Part of a small language model's weights.
Training: 698M tokens, 5327 steps.
MLP neurons of a small language model. Each row is named by its layer, matrix (down: output weights) and neuron, and shows model dimensions 128-255. Each number is 500 + 40 x the weight over its row's rms, rounded and kept within 0 to 999. Numbers have three digits each.
After each neuron's rows, "raises" lists the tokens whose logits its output raises most directly, leaving later layers aside.

L5.down1462:398497548633460494527474454563482545577526486561497497499512463456404496486548459495459499554440558584489549454556441492500519484503476460420491469514445470470474494451448489566524495543515455525463495533479541569515585460581436540484472436494518388539508510516518574457585412483465518426488529455487522447546478482510486536488479514478540523497492446488534491525535472509527511498526
raises: " been", " survived", " appeared", " existed", "kins"

L7.down291:526463541508487536516467517569497452496529484535450483475483471575446485499526484472439491470474471516589417519505517496473530497493497531530523505515503438489482485527483545479558495496461470491566509509428506518556535461509512444501496500467472493500410498475490508448481515564527515505534407473490463464461484436559433475559516515520408500528487535470481417506553513470513515525455
raises: " newspaper", " aired", " television", " TV", " producer"

L4.down84:505472525528481486525526491439534526526504474550503464458488504464432557535513570496440465435543553480487469436510504483554421511566445518525482504548486470502539541467512562550531540579489564460480476473469562545469482522497532472492513549540471485470561500489539481483468585495446547501495488453446550453478467482451491462501524517487386526469470564494455510475521503579499492579522
raises: " September", " October", " February", " Monday", " January"

L7.down490:534514523448511557577606514481519603509557507450597445563543481493412479449458495473451569550461513562475559485468439507438460471530428585481544472565506461536509474533476544485502495489507583495504510486459465493527515440536478438474530549546459517502531454538513502541488450457465514477578520450421470499501532499567469507583518464458482532575517485524547527511490470481482503512573
raises: " side", " floor", " basis", " level", " flank"

L5.down1437:533454480498495497473540499462518493450528502497487559577456495495460479481487472558499457485542564553510485541501541529457501448442477426580472413467520394473557533561503480466601629462540473498499560550533528456527508460480516517496478437516420551539463507576518491477468516475520538541494534454431506534499514551512518481454499468537492478522453575492486480474484420546516589495606
raises: " driver", " racing", "ution", " manufacturer", " cars"

L4.down904:608488456555469447478479541510450491495561514516444503450482483501499520497540435472492565502469566523539521522540478538589552542451537558543460552483453515521528575505491564443494580486512546482504514527423450536559438529531499455554466493461495469529481485515411572535502465551505456501505496456538554497540440556533437475443520550527463456508554450484508526515472502528542514593430
raises: " review", "Review", " Review", " Daily", "Reception"

L7.down856:501437562521463431487539564539510557474526418525504560588543511495480530517535515484507460553520544504538517520498491531506467513528495467461545420497476489535470530418591513487525530496493498556584481492511438484485501493477440483511496545496444475501599520441529542441533468524530466498517423494459562432493464483524525490522486429479542526484514489458444541458486545543434475517479
raises: " $", " highest", " £", "$", " fourth"

L4.down127:436468505449514527516446473452491538494471459499479544511450559444523511496494560538540523510447534496568512434513511517467529488531535487570484461494450513589520485514525587483517479518490484526421460482497471456474520502459569438583526550474481550511483563519457486552484527467536482542489509472568504488402518571475508470484482478504482460490473521508506531447427528411520489498478
raises: " they", " he", " she", "active", "isters"

L6.down887:475557584437517545534519548540460511516479488544502488564463497503520452549497457426494463551504499517616488596460418511458489512498520465537538496503548506504542533461481519422519533474538517466535494487561511578527532476527558456545526496532497525482530496469449496554587548476474476447536496501553533530534505427560511510509564545505579436517553564441480562503458504537559505422464
raises: ":", ":\n\n", "cludes", ":\n", ".:"

L7.down1000:459485504495442494481507501501519461489511508477504481567463504556512465518430547531517472558488470497463478475480459475470563546456560509463530460461462550496562443569519511449521455533520529470470428477436463535493452520506484392470487498499487442453530510494432480560497501527471579494443474536575559488509648467504571543515494544504505482562459511477484502573452466482464489422553
raises: " and", " or", " &", " etc", "aceae"

L5.down555:478478481498530485459418515501533480526460453463481460460517478474523489459536417549488401493496461590523501520468491516501501508604587549551473473405483508514504485498500452540452489491554552466497493463484565519478523472521573523535461511479523501446481482434471474458451476486569566454476529513512544486531559494523494447532465473455649564491452497513480608569484555415545502481448
raises: " his", " its", " the", " a", " her"

L7.down970:550489510536573512519518481528464440481510548457443466477486484564436517474552525447538589462521543539515529481523550447444502474556575543505449554401431542484479542502552483486464483468500450513527434556487467498413497500470576481425553413534513505548481542567511534461564509503560518570566502444574498468464562526561474438466448463583491540524482492514502543506459471418498420555552
raises: " they", " that", " he", " it", " she"

L7.down868:518498462500602484571371537476515473507442449481484508543483475525507492507471457566565427475422506532544492516448466558480572460481493602534506490403540504500511502511504544518521452526534614474516423448469601510415510443526596459524483508524470536464498552460464552459465502495509593464488514505496571453448551554537491401556519472448508544509531557510425460549460480434546483457446
raises: "ify", " Listed", " him", " itself", " birth"

L6.down991:527457520469419490458443478480552405542572477548497525445458490466501578422497572463463483569591586528498560547526482419455546492545494477443461500500517458477531500510496483497549468448468500521465481561442488513513518448475560579516495519492492514512430484456493468471488474464502553523497497563554417447507515551417508499479489547472462449472486491456469492547499515572501450487471
raises: ".\n\n", "'.", "\".", ".", "\".\n\n"

L7.down1178:503500501477524525480448550493554546502511479479491483530481528491422544531539482480476532513416457485541528538456501471506511531538466508468535521481572571508456487528532550443511419473472479476475507543427444510519522543567504567525555511485504544494427503458495515450470475501434480413477592497546472497483484488476458514550484510510451489460436505509510486542533538548532523477519
raises: ".", "\".", "\").", ").", "'."

L7.down184:474408521567490570501505465501541525437457525488461560476554484526597448476533483534543529450522465411479517488477500477534446542500503475463493455483478534520488562374437514532527508481461578447419536520521524531488424550471573515493516447492505498514512468461498545490532479491544447506488468477494504460573545478486574462575555488493533487545543499454451484538454537537478569476460
raises: " November", " January", " September", " March", " |"

L7.down1022:539481520533420505486463522489557447543498532505494550464522563477515568509408518511429525536576537492511548522585495510530483489508461537479508471514536509451512531567486462481503480513396535523523539545441539486511531489537554511516522553450521517549466458461477485455500486520496501516456530533514434512542550560456539508408454555499463469483496498514531498545515442487435503552435
raises: "\".", ".", "'.", ".\"", "\".\n\n"

L7.down341:545559485426513468436481458480491525486546434510478469509490431516469509483519480478484460521494466493513545464431505432478527495483526498508486520544527513542470483460480481520472508461478553512518457533476482571616490513495552521560442521566442456465491491493567572483467491472467580443559549523498528502515474422522497558516513460514469563552513493438479477452492548598509518507543
raises: " has", " is", " took", " could", " had"

L7.down304:475521409536495471471536517501580499502548484518502512443484462496460494498490456511536556479495454423518487445484529481422450422443464523497480447483438486522571557510512540495582508492509501485575545456560506507510499476494461526460517500505532447501470500551451592543472488464444458445540510547463514520466488559511447458561460484484535505534587528536481533543533577488574464492437
raises: ")===\n\n", ")\"", "})", ")", ");"

L7.down513:541494488510495544492450463535501495538513558482443555570465542551472527468433462418510505449500470483497477525552600508558514416521517409428481474471509455516501446516494482451471516518478525533491506458470518519508475501548552535487460503536484475485434484563542466462483569511548551557464463430511496570547457546504527561487529484516537552504537534487485579507460537478524528452442
raises: "Species", " species", " genus", "inia", " Genus"

L5.down1350:457500481505475515504560550537577467459487494481468515409481519507476409515508502544500559402504496431468493433469551527465437501413446511523465483487527484491495516435492525499570551512433513504589501496554570485544476494484544507411521470443547529488516461522485541534482491470487537429504448554448520578502487486541504531559479458468495480478571471515516522550531540463584491493461
raises: ")", "\")", "\").", "})", ")\""

L6.down201:461518564467502436511360490538564531475475532477418434481481521519507504436454574567537548485498504506480564524472522523463499478593471515553508505465497444470517517486508509404534462505505542459476464497550552486337536475485534441540505481557475519522511491555511463514492492451562480570476523475513490596519571486511485520514475485532489471419532515535478527501504543453461529447455
raises: " its", " her", " their", " his", " Males"

L6.down1085:511465460439513502505527617485447488556520503482585474547519543478453485430546458530449504406464383526471507476425577541491503470503579548542457523449474441465513459443508457447492527486506540483518472522466435458503475448491495501578570511465516522478472521473527520554546457492529510528473482517482469509569537513466494530541523528515454501517550618501494492487512491522479503544489
raises: " ==\n", " ==\n\n", " =\n\n", "==\n", "==\n\n"

L6.down727:461440472495492545529553599503527447526529477550555484465471564485479470488458491426505562497493489491558481542442480529495471458460568501526485449485451463472471520440487476467483490454606420577439557431497535434494510486538503395505515590482527482527470534558473524470509468513524573501491534530479523535545482553469578488546453433473486527458449523516586510566535538470503430446510
raises: ")", " place", "\")", "a", "stream"

L5.down1223:457545503494500493455593472502432431507467514494489491479492510477552476605478539491511495481489554506494493477504533544466517504478578462560436439477443548535565528527551475504583447439470583492471475515449473441440524558479458492487502452500493502505455439461432491603513515548473489508486536447508502567501507560516520432508522435528557520495509489533535488502501554503506446495597
raises: " and", " etc", " or", " &", "be"

L7.down772:468450512549498545440598525551555455487529510512472434517569555499518481591550562504583491559529477411528586518568511493504512487486486491521484449474524530502457476562527498490554499523525496484530495426519522561473503480449496490512530564475464505494482410493501540545584514524521492567502505489472555511491483515516509456496501524450468485468501474486484557537496554499480480360475
raises: " example", " case", " instance", " well", " being"

L7.down912:524545487618536535522457501516479518445532486544544512572419543517484434531485501497510530528518527498546481457492530476431508478519480495536457486480492565488525438530454483487517473430515567567568514570455437439590452477548486472547420526569470539490477551400484395600428542559460526527423482572506440485474499584503513477481486507501481567495473498522490488513479509560531513459511
raises: " albums", " songs", " Swing", " musicians", " guitarist"

L6.down922:546432575441484429523505491522552552569541446522465461442444480447525457456484499485457507494467434543514498396500575518461515493486506458427495540553547449461524503512428547396535530470534471495512469481536453418483482482475459499503511575542477534487532499492500511522547426476548526424485489539448491461531519472558469465485564482507462495520556491564452474531483519539529511574531
raises: " ==\n", "}\n", "==\n", "}", "==\n\n"

L7.down961:458455503467490550530476442432486507507524494506509527461450571490481456506500493484504498455538530481399459507496529491536474522500561504509574483489517507479525506477531452478559506456443469518509464514497466469505491444521510445490551612555529517499525513499456529541444479499443551479550519524488583531401516576560539490487380405502536439482427518496556454430562466507531484466465
raises: " and", " &", "ction", "ctor", "'t"

L5.down1088:617473577521470464506357571419508465584523494469499508526495488485471544453497491579490408466481422497554535512533432516454468574554470516482467509461502503518523518534529504465539468450488480486496553453523522506507512513553531471492506474542554474506463527461505496482501473512492549499575457450520522483456538512566539442525535534543450510507490490512542477495466529502558483477466
raises: "iseries", "eared", "osed", " Listed", "changed"